config.yaml
rope_base: 10000.0
rope_fraction: 1.0
qk_norm: false
attn_scale: 0.125
init_std_qkv: 0.0244
lr: 0.00924
final_lr_fraction: 0.0
MLP neurons of a small language model. Each row is named by its layer, matrix (gate and up: input weights; down: output weights) and neuron, and shows model dimensions 128-223. Each number is 500 + 50 x the weight over its row's rms, rounded and kept within 0 to 999. Numbers have three digits each. A neuron's up and down rows have the sign that makes its largest values positive.
After each neuron's rows, "fires before" lists the tokens most often just after its 100 highest values on Wikipedia text that the model never trained on; "fires on" lists the tokens most often at its 100 highest values on Wikipedia text that the model never trained on. A number after a token or word is its count.

L8.gate471:478513510591459509471580497475555506423491612537432524555480544585449524417423502483437567449613538439561525506436480538617422526401463494537546415480559459510574454548512534546417618539459499514525471528555454473472513509589532524453484522457524446481506577444488549580464483421468457440
L8.up471:490510520531622433405467466489501533474528559528518554600520495413502385478468497486416536568530531599536397534519471434515488532425522468608514566393580446506457543497501500472535582494472399463522436436557552515482346491576524616468513483509464530479496577445476581444463551486528488396
L8.down471:525540506444473562472512525484478511559455468430500566451412505518460522640531519542520550479543519599544534536590578530488388543506526551612606456492480491550474483562556421582423546504407516553526416571462551516607516564525468436603505531549528572516403486491536463458556569401529481539
fires before: "==" 31, "===" 22, ":" 6, "=" 6, "|" 5, "In" 5
fires on: " |\n\n" 43, ".\n\n" 43

L8.gate350:497498539437490544441494449439486490520461496467479539534557543515537515510603492362504515410545513460569484464431518469544500509587530504528488570454489516514542471434446518500505454501443575417471494496481551422434354441537488518529518593559536465479538474494514447504504511522534430526
L8.up350:535496564499539545500508445566552545536449544483510510427518540518534501522494506492516495378571503438549530484397500507409512436540602485493502538437547454557468514548465483530481527457513444440479536531566479441516406443499503492529555558507518510459472488539580538572562440513559482591
L8.down350:507442464523574479564513412507429519581549497459545578406467484474484446503440409465514501517529415464580513488506517479576484478545486427510458502483589469411485543455478537469509529544528494452512531493511483556460538553570541460500461468469529551443448463515535453497493547494494526508
fires before: "==" 28, "===" 12, "In" 12, "The" 12
fires on: ".\n\n" 90, " |\n\n" 4

L7.gate432:456511512378367369433483444581528524507484513518482506546615531500550473462470482576476524521421481511556510482494468493501434455542586531479527442457560502499593455514509489431565510460513521485390444553497422496489507451558368417538495506464566495489468448443493517403580566479533535389
L7.up432:469545458530504473486493514546465410512557563451471374451445525576492553454494463508538475521458514529438402457535464455574429454571442591476461487493494455472522489520474557534550596544452503550412546545469500471473592552547581495620454526527505478405518443540526522468604595561492460479
L7.down432:601529544507568518553448432560563482533458481523571520462470467376431427500533463440505552540523491499537494551526483496490507520496519516446527495494436491531620569534483493524528527555497475503542536451457513552507493489527555540458500452541539461471601501525480558561348518520445563547
fires before: " " 45, " the" 13, "," 11, "." 5
fires on: " of" 32, "," 28, " early" 5, "asons" 4, " location" 4, " later" 4

L2.gate61:436510611534465466415551510494439525504541546529487559507525527569371540536447364482517458599532461449496586591420511494467488557393511494560498506506525493530534551555454454584457408526539486494480535470458542537498491586536522447554424453437466511453544529444515527524473529387550508468
L2.up61:444524568589444453435514528532420522517588492490548547497472470570424579523462407499547458588525499503474574533484496520536545520408512548476464524622549504501467508584426448566511395458505490518500489476429530513528432502524523451587426457462459549487499454438476567523545529455563501463
L2.down61:456535529462482585530484507415514432456463537494458429406509377505506520537556472512508548402517475427579431498557538516518494513582529427574478479498509446558488494454518486433524502432457509507511504666563488487498456501523556458531536567518651437581525505484475550584540540451463463552
fires before: "==" 33, "===" 24, "|" 7, "The" 5, "-" 4
fires on: ".\n\n" 42, " |\n\n" 35, ").\n\n" 5, "\n\n" 5

L7.gate428:533496547532502473462507430549490488522591481437545499536430490521544532534516372531511551476535467558579543446502552444587543469555622418558524492463569487511533558493474534496417604527464480523435547456578455461473483558478607503547422490581581473509499393469532463587484516504448477477
L7.up428:503577544452491499399532443538560483558505477524513565453494497555563568514505452473607541447531518418527492522455569480496435516530585478515481519464577468530509573544526423548416490544386539474445461547527424444426469574516506431497381611539463526534447515440619437593539549426456591488
L7.down428:474517593549527549519478536490453480593537526481496504518448406551496601571390526459567554510546539516528510443467551508604466537389485487545483462554608436500509532484470584472445512474506510474553475516539443480526481516503472458574474479565589490508579572386549497420529590535507488485
fires before: "==" 34, "===" 19, "|" 7, "In" 5, "=" 4
fires on: ".\n\n" 54, " |\n\n" 35, ").\n\n" 5

L8.gate55:492522588488497477455513496596537552588524490493539547398474461595484475482461460518484442595501553486517476501516510482444428517462553445592513500438565486595472547499518546491461568443433540553493408523484494482592532552542445423503546473475497491469538602510514476535464570472574502548
L8.up55:503528584416466510460546496529498541536519521424493494570549497396541465629463436576501477494565430491479504504487490468504460529428509494563444500424564555438511509525524555492367614468498585457583533536595525547534407515461539487551428449579538489457539580414507464578498505578546532499
L8.down55:489565564560486475434538618541475533586573456362464586510458444530539509511451506509497496433582562479467458479425504600471474451476548441474495359461566513510538535480549599499468567451356465497525448501524531442526482474439514516603461532515500540425507516434575494455571543548503519496
fires before: "==" 39, "In" 12, "===" 10, "S" 4
fires on: ".\n\n" 85, ").\n\n" 6

L6.gate151:452518604485489530475491502528469536592513486453550582488464490540484544572471406488502496563501492490513448513463464542526541558536601458606485480447605409484496615487438584472412497508443515434566456490528528488534443479496482457538467534516571452494552561474510495609532499467443490589
L6.up151:478507563472532542352521557476449522571508505531563550452520495511507568518531442521468479565516474534441463524421496574522553580494582457575468500428568438514497596498426535456439511552547537524511471538466529475493410468476467508555433490523548455508523620472471471556470531493528492528
L6.down151:497558588494454523473522508524459525557502381356443521490464498547443585585453433515525504491540495462568489496481481500485483497522566432573528457498593473483482568518446508501403516471443443413532483533560478502501464533486509427595497530532556550437494496413542435543491589487500509572
fires before: "==" 28, "===" 11, "In" 10, "The" 7, "S" 4
fires on: ".\n\n" 88, ").\n\n" 5

L2.gate342:447441505540446469469517474484456502508461493525499590614483454468479526617479483524495453514493429600457518504500411512500460512474524458485533487465598521416511576519498576515387430484511559617563480376539466492498460459514536530498542506514555553527480675560518505588497466445394472482
L2.up342:468453510567443445465522470493467513536441480520529625574455420492463492630453490509486440544489446578479500503513398486515454515498539447492529484449589507468500558512497591511390430454502531614548487394569491499505467446516525526524528491546565557493498642535491497621521496429382442447
L2.down342:499519621545484494509461416596429531648535437393553536448462556454454505527457476451514479507512474449547501483507486549487530494524538437538559430521567501420456532500490540484408462424457486433535430507588478511559403491536496455539487561426502586490507519422537471523500508410488505589
fires before: "==" 33, "===" 21, "|" 7, "The" 5, "In" 5
fires on: ".\n\n" 66, " |\n\n" 27

L10.gate35:515572513463491526621510509430555484446490544579505498552525505474454479490524511482511522446493579543519568538581541502557449548542514506523506594463491490409411511463493560577432434546427504433470493458562522500538531585564523567544517448596609486533477563536493429488510418465453443483
L10.up35:530555510460516522461493500500457561475510407517515458531507457440480503458459445600454499461489566541451495547564434530560492468568487453503511578549507519576540501541413538577569466548449531455507536545603477498525540561581510582525610453604473445416527505599482526567562458437515404472
L10.down35:583508508561492478568551550503453532571492510476532388536514547537477523571380503431500466532542572475418543506467463552463582528462509542487452518467522469521521530405532539527475472541456465498552529452461471477414462424533522471580473509479474419410646518442493483512485517483499596507
fires before: "2" 26, "1" 15, "4" 9, "22" 6, " by" 6, "21" 4
fires on: " " 49, "–" 13, "201" 5, " Preceded" 4, "202" 4, " been" 4

L3.gate400:470435504580446437553498503444440479472550400489527502417524543514569500435478459549441473484567432466500477506512541631569432489525554528570493447443527588484481579504490359437559532512419526526513590503430508513473520508519492495595536408583487543427441541492509535450444589526522429481
L3.up400:549527471568513406510455476539497508559523485522475455455582555494533589472438478541467457485581404549441542460402513519511438461490430493524533474538488633434484583452523464453506465475409490617517493460398487473516504507576495463556449451532506615445495452442517472448472522561464419475
L3.down400:500534451484541483489457406464501465567424400340517448477526426424540500498463512454528532509481399450519506500456550558633478483419435422582523512531517599509553597578410509472474502500519544350493493510433469469553536513518535392566467520562501497403515535514504464538511500502498512369
fires before: " " 33, "9" 11, "7" 6, "6" 5, "5" 5
fires on: "," 63, " ." 24, "." 13

L3.gate22:454505563566385550331487521591441506467542506411499544456579409459550556439458434549597526500538365528530487531546481523518489542457504427547469547457406536510526513519485547606552536425488519534487424609544457504496401474484455497558460514467468500517488531465476472487568587412484509513
L3.up22:456554556547399526354480525592396540512534492443505556477541436489566529499420432522598450488576414517590493548548514509554470567498536467534515490459369518510531495561497509569563552453463522500519427579480468505462409489479528479564440531493457445532491516484491504513532585418464518551
L3.down22:467550494578557544531431500511394458560462410452450588478479530527417577509544573538529491390590550437573527519519419537548505535508488478630539471521472498551482507493431521508471470419556407445504498543513445510517543534512551467527522509422548483461472482430531570387499525524559451518
fires before: "===" 33, "==" 19, "|" 15, "=" 5, "-" 5, " " 5
fires on: " |\n\n" 59, "\n\n" 17, ".\n\n" 13, ")\n\n" 6

L2.gate437:605505523492558498546483439499519459508449461378458418509542506447451531526464441562507502538522484567431533507452546583488557532523531430523488490467551483443560532523501456483505422486362561557545504446515468444537544494509432497581419446587472509447457442425567475412532439564587516518
L2.up437:621527519566490453462435442535488485441447449433509464525530493444468494462396409569469499525516519550455565541374527579535560513530565469468467496554549493432558547510460494474502436466433549590584549524566459488556509440548529423547443465493507593469437506467548474487560459564569471518
L2.down437:472486469430479495502503507471488490558497538453479556537461453471503521516499440405506500529499383449509482434569522507511471503506446579482574496523512460428445595515404530568518506414553473445446449458432452568512487538331475526564559544521573486457542522466420445588552481477547565480
fires before: "3" 17, "2" 14, "5" 12, "7" 11, "8" 10, "4" 9
fires on: "197" 44, "202" 18, "191" 12, "201" 7, "199" 6, "186" 4

L8.gate400:529581565440434467482487613509527504531536547491479555482424527473457491514405431474533555537527472543528544583447466532417525503542548548545551498490546566575516574489407566453476491505363468459491447583527543493517420484508519523536407457565469432477443545492507570589525510412546533485
L8.up400:451560496485413488395507542533549509567473541503486537498561539530494554522500405473502451455571423494584561497503540495510514529559509442506547454528526528475532462561495473544527459550436505495534486473399506480470480485539465546545402569517551450431539481492494456509424619414513540483
L8.down400:561480505516493527496456538486477504522508538388480525596508465499495583514419471454552487508515473590501570540475533576489500504438515419545563480480599485466542556443484560500412538470507528458491451483521423531513352465448509470567616514556477543446418491419520404527466440434470561535
fires before: "==" 31, "===" 14, "In" 11, "The" 5
fires on: ".\n\n" 91, ").\n\n" 5

L3.gate520:511433459547474475546503548507510552568392515447555554406626440507498529480509485581525479498604446570534360503519592549573560479445495483402479491505411447567523515394423509511501449444430552436456569465399493502476488580493526481569484467426522481419435586467530574431567505535524540409
L3.up520:501458483534476470423564487522471496516425573462519567443660525576477448544487507467531530509498433599408490489528516525651440493524494541535539468544523426510518574425470511454508503409416546498476583466480435596499492576464562475448478509508635513408502530469553588444576503523625492536
L3.down520:525474387464430418524528390481459465508536466438453494402455565413569567514407495508452476518354457564616511503478542535461500486491496547519513542476554523427511564545435514512502544538519462486506523542450472544527495444575577527497496469542491473465571574438461464482425527467473473494
fires before: " " 49, "0" 4, "7" 4
fires on: "," 100

L8.gate158:541518434529570499538468534506574485500460493539471590532522472514483436440447499537547578472593628482400531545515503530465511526391493568523499558532493457514531497518477563515461452418445548564471563460547515474445488507447576531468443419481546531496417592481576455591514557426479506403
L8.up158:604513492398467503496591535475465534464540462415518537474473502467367552466517504546482457576485476469497469553555507492508438500406521558405453482567546468497520497437560476510545597527441453494475508426571511512489504572499461495466452513520537499512423459505535529443592427518503504567
L8.down158:565490563467366555485552601447414475499476456443518533478557594483529535451511545563500426517475417478483468445472417489562486465525538489463596443505454516561531426515468435510496548580492503519531541536509537542566456509537496496526532440517531570530574492482416470482516466482567509508
fires before: "0" 24, "2" 13, "1" 13, " |" 13, "3" 9, " " 6
fires on: " " 57, "0" 8, "–" 6

L3.gate83:499529566568512534512476548547485506494557590488527475445527493509571481462543398585479624511537436497560406492484509532472539494402513515593507527425563428527500515393573507538500489501466480439473462529468397483494431460547632540445467500456473483520368510518522472542537583472511486376
L3.up83:485552559621541508528484510556520512539533571467493471465497501461571543433519383624445543480554460509580446491520546521462504535457514488636475591444553445606553560430607503523509520479467440471494466499428416446486416455557565570418464534466519514478385499464522485520535568508526493397
L3.down83:389524531560566522512477481512577521476529528431518512443542587499511544508456532567600517563565460362617601462506468488437549493486507517501545524419514540480472473522463604505436518517520449430525401609405492490497463501501585461556523473512490450435487459403507457496511479592500458558
fires before: "===" 29, "==" 16, "=" 13, "|" 13, "-" 5, "S" 4
fires on: " |\n\n" 63, ".\n\n" 17, "\n\n" 9, ")\n\n" 6

L3.gate414:611540520464575470568488451468551535543459391440566516515530549444480553592540447417495447540543504535515549396509591562494439560542435541481545495494575522359548502387422563482497471486488506524426524501511499504453524413475574511546473497559563572487556580435437482425597528459464487440
L3.up414:572541560441592492539510405490541524553437402422562477498545488470451501644545468469494482546487462470460567417486556622490491548546506534507540555499563475402575481460416534505550408526483445515418499494462530447449476455507511531502475426561613502476530516477448496460612522514425402436
L3.down414:571424488462475441499514539509455500498498493474469555516540548478522567507414485477479504651454421485501446443543509568529599483498434551467520479514464512433457522475370485591558577487561405438501547447514418544464544553518522546552496563467507430550523534457429444477580494417466516466
fires before: "0" 15, " " 11, "6" 10, "3" 10, "7" 9, "8" 9
fires on: "198" 28, "192" 25, "201" 18, "191" 12, " January" 6, " October" 6